config.toml
n_layer = 8
d_model = 768
n_head = 12
n_kv_head = 3
head_dim = 64
d_mlp = 3072
vocab_size = 8192
activation = "tanh_gelu"
norm = "layernorm"
norm_place = "pre"
norm_eps = 1e-05
positions = "rope"
rope_base = 10000.0
rope_fraction = 1.0
qk_norm = true
attn_scale = 0.125
bias = "none"
tie_embeddings = false
parallel_block = false
extras = ["capped logits"]
init = "normal"
init_std_qkv = 0.0496
init_std_o = 0.0
init_std_up = 0.0496
init_std_down = 0.0
optimizer = "adamw"
lr = 0.00101
beta1 = 0.9
beta2 = 0.98
weight_decay = 0.25
lr_head = 0.00672
warmup_steps = 331
schedule = "wsd"
decay_fraction = 0.928
decay_shape = "sqrt"
final_lr_fraction = 0.0
batch_tokens = 262144
seq_len = 2048
doc_mask = true
train_tokens = 900600000
steps = 3436
dataset = "wikipedia_en"
MLP neurons of a small language model. Each row is named by its layer, matrix (up: input weights; down: output weights) and neuron, and shows model dimensions 592-719. Each number is 500 + 50 x the weight over its row's rms, rounded and kept within 0 to 999. Numbers have three digits each.
Before each neuron's rows, "raises" lists the tokens whose logits its output raises most directly, leaving later layers aside.

raises: "rea", "vo", " their", "vel", "fe"
L5.up2738:436567499544496532407502458489625442557531541493492476478560519534508513490527549500467509492415426339514469530549466464545586444565463452500530540466499469570459413475499464515529470607482378432508432576483498430370513561562455407427446443399594461587475483523427512496476516447485523498433501547530519474541483557525538483444427496497521466482622581537560553473527511476464465568560
L5.down2738:441568449531482523471518487477584604577529553577493387483554478526484542496530622488563462487513559405473506540461444439525537496421471494492489499531501487530514509500510506441548502567549524501515439496483505423440542499504557518549426515487500520433576498462410476542528578562453435495545505452480508457492511487444474524499544414531461458461482545509431423466602390540471563497524

raises: " there", " it", " these", " this", " the"
L5.up694:548456494433521419504468532527476417516530571423465485519456552509542582506446510463467532524531501515598588409481537567507515468484512441633479485547427530341538572474480543486450533473526449540480508446493539515524510566481470499444512512439621522469495363460543487459436559539514573488427481531550476519525513488507509546530492442479525395504653451522511482470559541447599489529529
L5.down694:530501447450454501408449493500514397446515506425465533484488482437410562511547571546538505469511434471487548451522434489434533486546478484430573448535467598503450481516508477469466538491420483526501487601439547563498555491471435464544537478458551474509475474442450384503528506475388511532569456547544560479468493495545500536458559487528575517549534518530477465547441566611398470451513

raises: "0", "5", "7", "9", "59"
L5.up2125:543485446449547518434520476462502523538531440479484505560593531435445501451619518635519439420518510456509522583595533556558491458497559513476530456466602467491511432607486461484583412485503503450417536513490473542466477507408540533526502455491515524508579623455522491417485443473461531465564467496476492610586579526522433463480501484455520511465505428555440436456472517505538503566560
L5.down2125:477437492477539551513569468540490551520513525509441516536535507452533452499469421572391529473533583542512530407464452534546506441548530499442528406372528550415528379485482483434551526550468501485517465552490542514502459518503555488472463418552462587540466493455474529417434490542485579379488544579424571506509443501534480477589418452523481447553565504534432379392541479406359539607508

raises: "\n\n", " Also", " During", " They", " Later"
L5.up196:565497459441545576490483473453434524556526526597474515526471484445544457607525598501520458467436521460561599449473405540503536469460501477461489439553497442475516477430485547501518497483545503520482431475545455541428506533530446441440465529533521462467555517483552493513416530486485514559510520502497531512518482443518559495501516464558503516422436586449512534422505500537475419459419
L5.down196:452552538497543517523529417503537530519454501556485490505545469528478538460531475554531432518503504495400505490550504475440485544549519481430538465591450532544550453428543504499530492453434537470502463456538391589547488377507523455548510518501513474490431431482501554509494432526517457468479554465463518448446545467550509519465476547562492466503561512553492504509520532504589434441510

raises: " were", " are", "uit", " have", "ide"
L5.up2595:473530470394480629526552437539556461497506498493398507501469524496434506428464494436498479451518535508483453506492540402479562380559479483466452543443550570449425504601547563465497488479462517488457553457479413551518485468520511408471546544434454493426586550535536444569530520485515544443479426475542533489470543535461424567461547537498502502474573501422461559488448506470393555465539
L5.down2595:427438467438471595529461447493493546454511519423494543544485546549523544522402471543568447521607462429453413565424465515530444413531605509485547444446512467478515539583496512486487574503527549534458501391523547480538531499437515471463502554421524489454516492566549475560442505495537476453468506541552503488484526589486499478470436537420464470429522528501534505517428477559546485565509

raises: "d", "è", "ment", "ds", "nan"
L5.up1311:490547609515575470475554530447409497446510474435509476562490523455478457455487589535542552465584520470467484490431518443516507373517530527469560433487465517477470489457504536515499483552501537510465454507461481514515463459519506510452546474469527541608531578481515453502604538475491541462519446520530506468581529620512413527449501538503462524498512515513585476366514450525407446546467
L5.down1311:495453547500432514575471542530575461458539415470576573474453478543534560467339520455502457582539580474471527504529467523438517522534512506462621614506503529495621455472513392602389535523535496484524418622460492500592599497426406433499509465584472573513462577486425524465407535537526462591502500473475503459515545466489432599515500521432499386535476465521458548524496513520508433504606

raises: " about", " 30", " 25", " 27", " approximately"
L5.up2842:494564457516473456448425491443525497445465549452452522540481481548473553473561445453509532539454517557529564514442495412469540511477557555537438506465468443518513405653436574487544638552510457527475446520522540447510525471497378503505513516484470448552468518405525508410459532447499481430564471613434491542537496565520566497459551580563540496410461433520479581432453485548486465570557
L5.down2842:507550518543560421447488451424468456511539537452464455493563473513496402624508479474434561512533591419525474538477562446491530479520551526479523480516415533419523468518491482530532501428485458514555487456493603479466436520493477487407445478557489538613530513480544435458445553456459505466544488485477463466514382441458508660560500522493582471460499438513469567471500509541483512492546

raises: "ers", "er", "ering", "ened", "ory"
L5.up917:480504563550488513529527511495524509519496517510535468505481449519433478418464523529443428520494493545499486493541377456568580540471501514466454536473483419481432505532432444511561421562549419453480522484461497447549435398510470465380494521456403518493510511590451467547499530509488458432457445613409621639544408501524524522537445604511429610499515427523507507452513507596500496483571
L5.down917:512524497437473488544484579445481387561539447541521553549517607566457556506541532475541413555509491485411533444502492524488511517428574455438553572550564506536551452526480540541435531393454528562486552602563503518529485376428443477412478519541506474544456479574530549495539446467536547490470522511416528472458533407584497479546552484499459542483508447473446484463415443564421474602500

raises: "ed", "e", "es", "iev", "ement"
L5.up1365:586442351521426324423545497454585535589512506447433494518481450499497460523545478503432553481539572467431521521556498490454456451442483467516497478535403502467533497541525468496561547506469510479509521483426519500441564466579580522503577490575489490464502442497593523498505622449518528573478454370538540468588425463520470642549506466490568573409540544488512543450503425429462483459500
L5.down1365:584423513428536488405426511551542490434534514487466545486551495449463416497484441522524359433515602581475587488529456473507523453622485480560558567506458431509489534505474466504508568542561427507473496512507441537513447549517489534558610503572501483524447491594454516482516457411454478467487516454502560447531467470400504547437492514449473501544512476484503484639542573583551492447505

raises: "rs", "mate", "man", "rio", "ras"
L5.up2545:552517495542504584498538403548455438548534533477506496480503448510530524491472486485432595470550545474466581578537650499477464529531408383601457512437567503514447492496443491426495461513559484465456453546514505483468453506580469519499533608502518464496566494407491536517500498535502467607463538562527511456480517562420471364515572491491479441497416500530443508546544555495460505513505
L5.down2545:480597498524571517463566591522453531505545488498498560445445415494471503363527569503515566517586455442504495388520574499438595442421426532541449521546536451509414436453514390565549506475422493440527575521517355494502485492513528534497460559541516490409542445627507575584460481536512513568469405501428549400490556473610507528617569556537472549491430505511552478536568575492432514495497

raises: "sy", "g", "di", "dy", "lic"
L5.up1865:474504533498463530586483549524485586403449620466508404523553557549542435536551541376503553540526475494432485515483484506473508446548503599493494400512544480397522507412501547521500517487474574407512531489565539471496490415414438353562602460526606458494463435463458539432579530453501487461516559452445498512432550476561536521450483596449490548477565465503500531498671469429432481523485
L5.down1865:488527434505541445444572502496463441394492522437515434538477559515538463546542523555528491533483473487516506502456535509519521624531512536547386479438466522487496494468493477483483489590494470536516513510556428462532440536510521456446484518456387504533426489572529555495484489517510515542447519454481587423508517524504519421457461473539518563518500510515490544476560530478465519447443

raises: "G", "O", "Cl", "I", "R"
L5.up1065:506490478455485475597544553517495532525525448476489454466609552506479506584440589552502539559465626465507532450568525551489525495532629469557508521485568423517487476572454489324468474541560489461538552398558419535535491509485491471511451556445489510432480553536512375545487492549542573559470533538510475552447511570494473510560560558460498578441540570482517434571477526539438545544498
L5.down1065:587554493421547501527534515433443477406606451532516462470501533465443496488467556464555583563528480485581550509529565493464459473457479612459494565492563439457446481511510568409529472474350409403507481516496429501579538511507410440437540540472456475533590456502541598546577557472470451489483405467553471427463514495560468371492531510554458568493500534527530500502495405506469471488509

raises: "ers", "ure", "ures", "able", "ing"
L5.up2922:529546538525494548442474480552515513558471564418557511562479453462506609451511565507584516438485531535427506510502422403470546483549497529472417493546501492587588391468495533510543492559580512485502521535476526494475535529513377426537506500414524497412508533490488551535499457469439503549492484525471459492495487458512464420478509550463516589476500469566447401540528520522478517543413
L5.down2922:536437458504476589442550550524473463490472516420583458425482565465385574471470464414520581458504516449425466465535505496506528436551489499581471439428452514485527491520508576455533501514475587422459550494454470476428499513501384681592445448574476459548510447522537530551510538455480576535586578382477511538450482499506497588543512522489480545518508433486536455539497440614478515522532

raises: "er", "ing", "ers", "ering", "ings"
L5.up2907:493565387534491547594508445518538472426530556521426519522528510624556535373457548514582468431483561495441514521524545509467516590457393469398484484491543460448505393568542521494480519588484432511495501562558490477462541578465515552512510492515465532470537549535565481487357521460482549499511557531529496460599509546580541512570473481581421522541532447493510552524478462580435524548507
L5.down2907:534455549548495429455521535475530536468505535425504448492566512491490514455544478409555464524465450471406558483468459489562518517486542537488475495547517590519537643506598527537454426521476588503472544484478503508470481515489488599536474541515510477522511462461466557483616504577510539538541498477479442475500478529431458474492553443517520484514512489463577385522522565486531468503546

raises: "ues", "ng", "ner", "ners", "nd"
L5.up1870:593463550544496544499430567436509516543425484508509496489374541517534512491553505494542468504480469471436519468471525529560500404525388483484506501396503423530437507482509514475486481500487507456401505496500505461463472517479574444443381479456472485480486505476499507455455431543550526518476469411471550519502542476507544322499516462472433555459438482471477416468522491547496574417444
L5.down1870:413505427477458545460496497529497511499555522504562510447550583513481529486505520509491533490509492547446531568460562499466509499522478504515585525546579495543465524495513552431511480513508476532534444506506389579547443530457427546493582608559526515423559471539465536509519484526403497461543401580541561471522487462497444598460507530562522500497486463544497458475464485460518470507492

raises: "ness", "uction", "et", "ets", "ning"
L5.up206:489487472474507526559467515394385578499442464589491476549564441427640455544475477588530515485472481494404605501528483563540556536548477470585520522485481508560593413515426502535494514434463523460468566595475420490478528462602398416481522478440453452498573497542538445521598545486540519469418588559481509475493590480461599504482524460477483579484380469524566493577508516522429497555486
L5.down206:519583581489583520531576493451619466419543541510532449508502445526409543480499569387429418532530514557526437473444452381487501475527522497387484460486440424563515414414383581446531484409469458607525513488468455541527418461460551512588511522462560508511583501536413528516571478553462506495559515617622542486465435527447475466432526532485504478501495436537502480535463517426456488425470

raises: "her", "hl", "ure", "hes", "he"
L5.up1202:502530535503476482478507504511551519498506578591564449534478480440499508541496479532545568499491536472494479490484484486591480540550580452532522474594502529407639458518559514446530465501582593506440404459549466565485489485530449531411534426481446583553475446461504437520375562527470566468588471492435507533477430519516560549517478515471507561527465559493477515518449505469433575467551
L5.down1202:470615480521509400455517510467615445541559472412535525466424544469518463503387558414551487464560493557506492481537428499533514459482591483513499523487529579518454481569501477490508415469482498516533518563531525522459542499501549550453512483527488449528399534456453500465480435448468446618479482542498490439468478507610498481628594486602499498418534454555592476469438479578426533491507

raises: "65", "82", "71", "88", "72"
L5.up19:532434442483550584464569519565544529546381466556453481561432481500462485506492529537531572531516486526509484504515468422518464423512538594513478466478405514414589514448441491476514569476463537522525539426629523515476448433430580540485537488491490474434529473492391512422445576521458526407505357582522452521522523517517470553575503619522465448527557515575440555455499513491571463537518
L5.down19:507513429478592514483541456493565478525412491582493489564560499548555451454488505571560545469490575425492509546508500518495490479543433535498496470567570446454512512526518517511463503530582516581469462470467591465505373509501499500513460504463484613506577496520505453509354524507515535410477460531567424587531455566452454496542457565487623466460561512563444440514508458467505470454503

raises: " it", " they", " she", " he", " there"
L5.up56:521449482483497476443473573559474509519540576509532452534502511475478480609568522533458491586597489515566588393559521572360563483554560472401552503478460538480607417382480438488384578521557402482468492413467523563624509511483486577521476485454543416500471517415638427482483563459543482502468446551563484522483558484538499550555547477453557483477517489412494502462552455452551532479530
L5.down56:560541478421510443441456537545507429505487539462503534455486589468462594500573578531534515519524433502557588385510468554495456441571513490517564518529515508457466607412446494475462512443409469497466524513425535547495473496516485552578542460514564507455518441470530406510499457485431565517529403571545512446446515441560525469501564481454647468497470496562479423549474559539459454529531

raises: "ives", "ee", "ure", "ible", "ions"
L5.up133:583446539501429446481585543473482526581503511486549566535510437407426540558402578548534542517430532460472487408489496471471482529453495501544497488432536488512420616592484519486451567539506405491507569612509502527462459402522551496410547513495556610596462543542555523476506506537493539557462520604547517417540509541567501493523463546523493441460468489559497427565465434431441571532476
L5.down133:549519458458483585479504554462480519380544479471505470510470576511525497404443491478487446533471530472475522450548539448450511489448436512515513455500483481389473489452501604469492474530509454507474514403478473543482533470482460479534485382538462527451497527503486482559496562475517472522454506440460443388585496397390494503553509528493470462549520448523493530529528513602557491524554

raises: "9", "8", "7", "53", "55"
L5.up2957:516510418552516510420507481429461545548406372420499527501561423452471471514540530502537530534527463460460547498479450459585473498526443604462486539431507473416479457589546460425506432520489396511565539510444558499522459509473457495462482582430472477453510605499438452455468519504492566474519560552503532568559516528546578461629482573561529427497538436476527445516503405533493471492521
L5.down2957:473478390486488475427554558471536476488517551558482532515514488492519475488564522628527563503496535489581507453426499570506477462485496487456483484554479509359589435570444520506524447541444495565468520570572533493570512582402501529474576493501520603501522453550440508453446494467499492455497491494418513626585435458484433558574460473507462470496509566550466513521422454448397547500576

raises: " 1", "wards", " 5", " 27", " 25"
L5.up2566:464503471517594416504506465421423637514522482559446496543442525519424449545455588485537385418508517502527497518442478493449540534524472518507477576488487519431520465509583504520564576544589437479423452529522542569506462383544434473496572466489574466427533529558585505596460577491525467471490548484590529653539482520433491441474486527427537545494474502509388508473472427473441551435523
L5.down2566:518482555587567496600488437451465604464469486553562379494436437452507547556618407524457535517557608513479451474489482523496512516470516515381568551477505520573563570448396469549471465490553501566539594465466531511528441516523452513460393521564472525546510455529498502532439513626555550464506543480449408487461510516443461524503501533431533519465487532578518527404575594437431476552523

raises: "ion", "ions", "ed", "or", "ible"
L5.up1385:553466510490516458540626513424608525487549501395580548532437452458451471562535518546460445522494524484500458476441563402554507581514558449450543485446527440541494408403600583490414457515441519512500534477461580567519458500531464439559573556528491541534491486424570488527543467482449608490443464528476549531576533573477490464406458599480566526524565503530395603503488477442508547540538
L5.down1385:520513520526563553564497502455551541426514543494500464510431466529568486487498455466492445517581569481470437577499489515454532489537497475501431594566521508618626498590489489490557535431472543505495503504407480478324489454528426578550416528531589456422434458517521546554479475501464432466562638446511506481522461471550402494459512479468463565392511538456602523527396530474493455481463

raises: "ne", "non", "na", "ave", "nia"
L5.up104:476380410463470414416511423593538483435573455423578600448450441460441459537462454478388509529482478525504456545539499463516461499569542482439540493440531481528428374475534508517510502524650448442463483485435499558542451530425483524564475533392505563417470517423547503488490512549423437602483514530521486497514444524457504465434560459451513507469600477509431493534516498571485482516469
L5.down104:519524501495427565487508498370507529314493526536564495448551493488457596646569501518549466487528536535458475529510461529431586395460493525501510511494436508507499566519471484514445429404458499595439483576533560539508445498511492497554433442417498429542538551566382462507467509437476495502591499444526541550467435494580511569501558455493375426550537502501542532422506442628364551457513

raises: "mb", "mber", "bur", "ft", "k"
L5.up1771:558582463543547501452476492544526504652504486511497485535557526518510517496463537492442501497529530520380499411539466539531489465446535485456504499370521471469437451492491538513464497406478462413418521484402473511495488460575500454603586440576615443489460463484504489529487550444501481546515476474455529512503435536484500474498512548582456466465567424532487553547428491488460596557545
L5.down1771:421458427544490459473599458526544507494537474475570486507512504587527445422514531462474540565551551609543469458472521568536476531480482502450490423469532479525486476449474436494408423438456407437498522499522490507449449481457549522461483517443503465521470512509561500505570515512590558506589532464453496551515525537400563517492533500417519438573454437598550427460521501480487531475611

raises: "ing", "ead", "er", "ement", "ail"
L5.up2:479354547430550505435498421521508507473460538517422464495460612399456540515437528550496512474546483508582525489517527570424472481514544474515493446564472568591510447460496531461444440540535522504431492504570444506468526438531532458483536477499489523576513507447511520521460447614446543459573495514460542377545484525498445613506457536457440427456556429520578538475524555462535455495501
L5.down2:481481415424513398472520497555497529471558525509568478436447507541555549566506461548332462473402460420398534521474514493489506464475539458554439384480523515483487592492606501556461511431503478566551532426499520510483543421481460561511612552520482527363407587516621485594589499493482585450522585469548506573468544480471497510493535411426539515468523564381377448552465493467478580463499

raises: "\n\n", " During", " They", " After", " While"
L5.up26:444519485374599523461524457505530469480532513524458539505464436537464519573472504606535521390557439509498507541500476472546536434599442489485463503457512454544461549578491496428557536379482441523510434480472511537444504490505490564478477568504436463448515416463450465489479512457498556544526474516437572477490522482510486442484514514487484517484494509503520449486552515484540517483456
L5.down26:508543555484603518483540482495637456420529441515437478426460539534480533481602511474473453438459465432506500455514380497453477604466533485508543449491451533513515473470558518548532478408434507490458487487534455631492436356491496512523479527485517525400423403538557544546499348529573464500530502537458427476507519430532491525531490506463527541490476460423449480487536533541512458442489

raises: "ages", "ation", "age", "acle", "ricane"
L5.up1228:513484478491498539420515518557404441395519451543548495522489489466461474499475516556559432500532467462635569428550493469514514440468555561518543498499491485431495493466419485561554474497513533535503491519420488496580429451551482429514496489502613430389483466475491446407466456499522561519470519574511444568468536520496550549514427492523540513405435595430388421447473501442560546519555
L5.down1228:431424446425494571432545397444501515562545549567542469470526429542629414511527589488421490448484453515435425547504450496506494501473532419512396453389531557517485535530569440538473521413515424554444531513423547519493527522572459468470522511455477358565561421526479481503510505520563481485495478492505469525517555468514498597635465538499499428524522531551497525475470456510470445512422

raises: "er", "ering", "en", "ers", "erm"
L5.up2668:453590550513537458390409523454451446559571542491473462546463458449471577542518465550615436470487527456519511502452439430530515481523493576546537493489465554508436433496473447520520509484539481554477516605478492559429536525507571567508478422542512650436537511551465449535497527459483579543612529546449542599492597478531541540467507624535465515538475515552627478450522385628493496602533
L5.down2668:474513586632455517472461422514524437549457501476473461514579469564463483414513459466439471485432448437483404586569474466506485548500548507464492567390456480566563486544537627424482527482454565547504499436455501522428400533574497558504568499500515406525524435607446454480491415483486513484477558423444526494413482543511403537403457455529449552520458539517509474555557631506513462455508

raises: "ep", "eme", "ena", "er", "ing"
L5.up2105:439430486502490434458482522489524421501498433529409570497509506486496456432529592502457587500458520491532468442526537515476504562538435526533482500535514531502536465489517515485634489402437512461480512588573458498484387527426450446478499425503511424453542612467621529526496489548486485456506575618514459471583609498524449512516459581492594469405485478475482469461437481447556551554554
L5.down2105:531543546541561470477464564559470492608520508520559361478483491493511430493546484549490489450495444380469619467409522556500547478421498457509551572406524549518403626518612563477452621571488542523528490503517529448541498516472561545493403509549497500559477515460561571505480468494515484520492497516425536459444421467467455564537474537568483506567529511571462536544514452479424417436530

raises: "ok", "os", "o", "ory", "og"
L5.up1348:511499518570448498552494408474476493516563522452459535571525434497508505433464473567438543556483462541486439495498499433465658464519546437536579521501527465471567484507482444527443536462541453401428407463603568484522546529431517506553544561444533549532503418415535370529513400401440550508493503556444461449585577503497499490547504535475600410491534482491556532473538445614585537518490
L5.down1348:525465536532520478589451539556455555491527478429492563462490441475441482450482482459533576475558382541462509450484512466460511569492523543416491475506495485461516495573559598549628484515451470612528459569477543496486542433498563491426488511520571598387446497561514593475524543476514492519456494486502472515447451504518537537376502453556349436501500543499466446548421469458488421416550

raises: "ings", "ian", "ief", "gu", "ing"
L5.up2439:579528506420601604508389524441571530402484527539481508510558426469580472561530584550420444502575471518475512519508525429463480483449476478544473496498479460518577395421553534480506526481494539464543512480521520456460511532510442426499512478601564543556490609453528428509450467421359512481493544433534445541463478490528502426480550522490470459473511540430446521525569471502494497546499
L5.down2439:518529488492460461582643503488580563486489504497558495475517507498528576418443475538569517472475540515421550468584552484535452516500457460485517486418498546505552582491447500407483541490514448572538568523525516426415504518438466506550487526543555461539498450523443566483440585449522569512556481539452505538479511498475358546466511437550500431529533441473530574569479478539450406466404

raises: "gn", "us", "ng", "um", "ume"
L5.up2070:466464458519544498517409447394439522470536521541436454483504429479397437531519491582422512444393547520484505446493544469470485517517573555622472473423555522416496481483566538399590473485607539450509549436542518535466547513518509468515436466446510561491520497491522550540493555408447536528395512508514403448524470481502518532454467492510547644504442489403434467529497483422524504575434
L5.down2070:536499513589502500440455574513578539456556562515561553501559524385484470507369504516462479536430471476493555485545524544446538414494575448567421596372465466579391540568506470575486448428453448602432472522508418479506520532580416469483508545435566507494527552477444543403359485510528457490593549524430567538510548423510554587494570575528427440428431360541615439537469516506443537472511

raises: "y", "able", "ed", "uf", "ies"
L5.up2569:421416592500559575469518501489535507544447563576485574533468497471476517539506478500516618484513509540454411538455412533431501432531464448412472534441598478597493430540425519419506442485513491425501468575446519647454508451455491524378510508442490453399399537385540564415469482527470514431532487468407568549377477414509557516557524604502514447476574490454525533425475438443392494588451
L5.down2569:516572467524413548536495424509522512512553572516553498555494555445529526421537530466487463422506494518523573508486476465609592473498489423539508574434452564487481484490485457508510472420492438484536428542472538595493518413493462498578468627532583540475481566566426541519528447514454543562508460526440538532447437475416483640553444550480480474561496471478612526507516520534490536514467

raises: "o", "och", "an", "os", "oa"
L5.up798:548529496405444482610472515473478530338450488495583450595478426505513496445536431500438523546541610480342483526438516378566501486589491543581548569494527542444516481449537531476455434557544491400583548453392508477504501540465542472453414458470516430453536555449497491568466429516451535428386425546388503465521550542522522489509474545531492449457513494364477519534493500490483500521440
L5.down798:516474553507471501420568432469544478368516525495560536456527512454499407470471514481419559426513546436529518539525502546479451558366488594526536499488501385523521515528491457522470498470508414472519529495492409503547466507509517414489511488450553488472428407518462501519521525374512531503501424475373541534472419519473577512469433481432477515544476490454400501423582546545567567480595

raises: "ed", "ing", "es", "oni", "ff"
L5.up346:487499382483495447430515465596502458496399553472543601469538542559434475517495596585551435550474468442507532434430488451543496434533409432445500527470476424511495498552398443456517453514562430501584510506493552473640455581502501502605541477405566515488480566548589573511483546481482449526512534453456584545468507533430518532555435491508515543517546408582537508498531485421467436546511
L5.down346:446503572422433490466566549490494540470647534538516427451502533464439580448607484528419436431510498497494473545517521542494561528524478620494387499546509530551562499479423464462493551569431516595524468446463496438494508465441429514512537520501495568468459500592475501505528557386590536522486543567470563465479517484464469468457515451539473561480489510448593494485552625534522478468498

raises: "e", "ement", "es", "ry", "ing"
L5.up1991:514534468500535515518416565546515428531518475511544464468508482461499584507417564455483454525489504552469450497558400514496457472565429552523502427489386540480480565463551533511507454498556463517535459528410558483453537533403484571513476480584622534498519518626514592449507484475489502575543445485541583523510470533517399611538586489495477409504441517547471533505598465499491459492500
L5.down1991:501627486432517523409495474587523549444531519609549476571540497546467497557527521474498465494431553461469529592565589490497479537446465495544526497444465508561509415439368459495489520502450501523504500537524547481455554542304458458532442505625527483482452427469574501504602500452475560505475576425517594480499531595455486537472465533470417554553544514498448502563457474563570524451407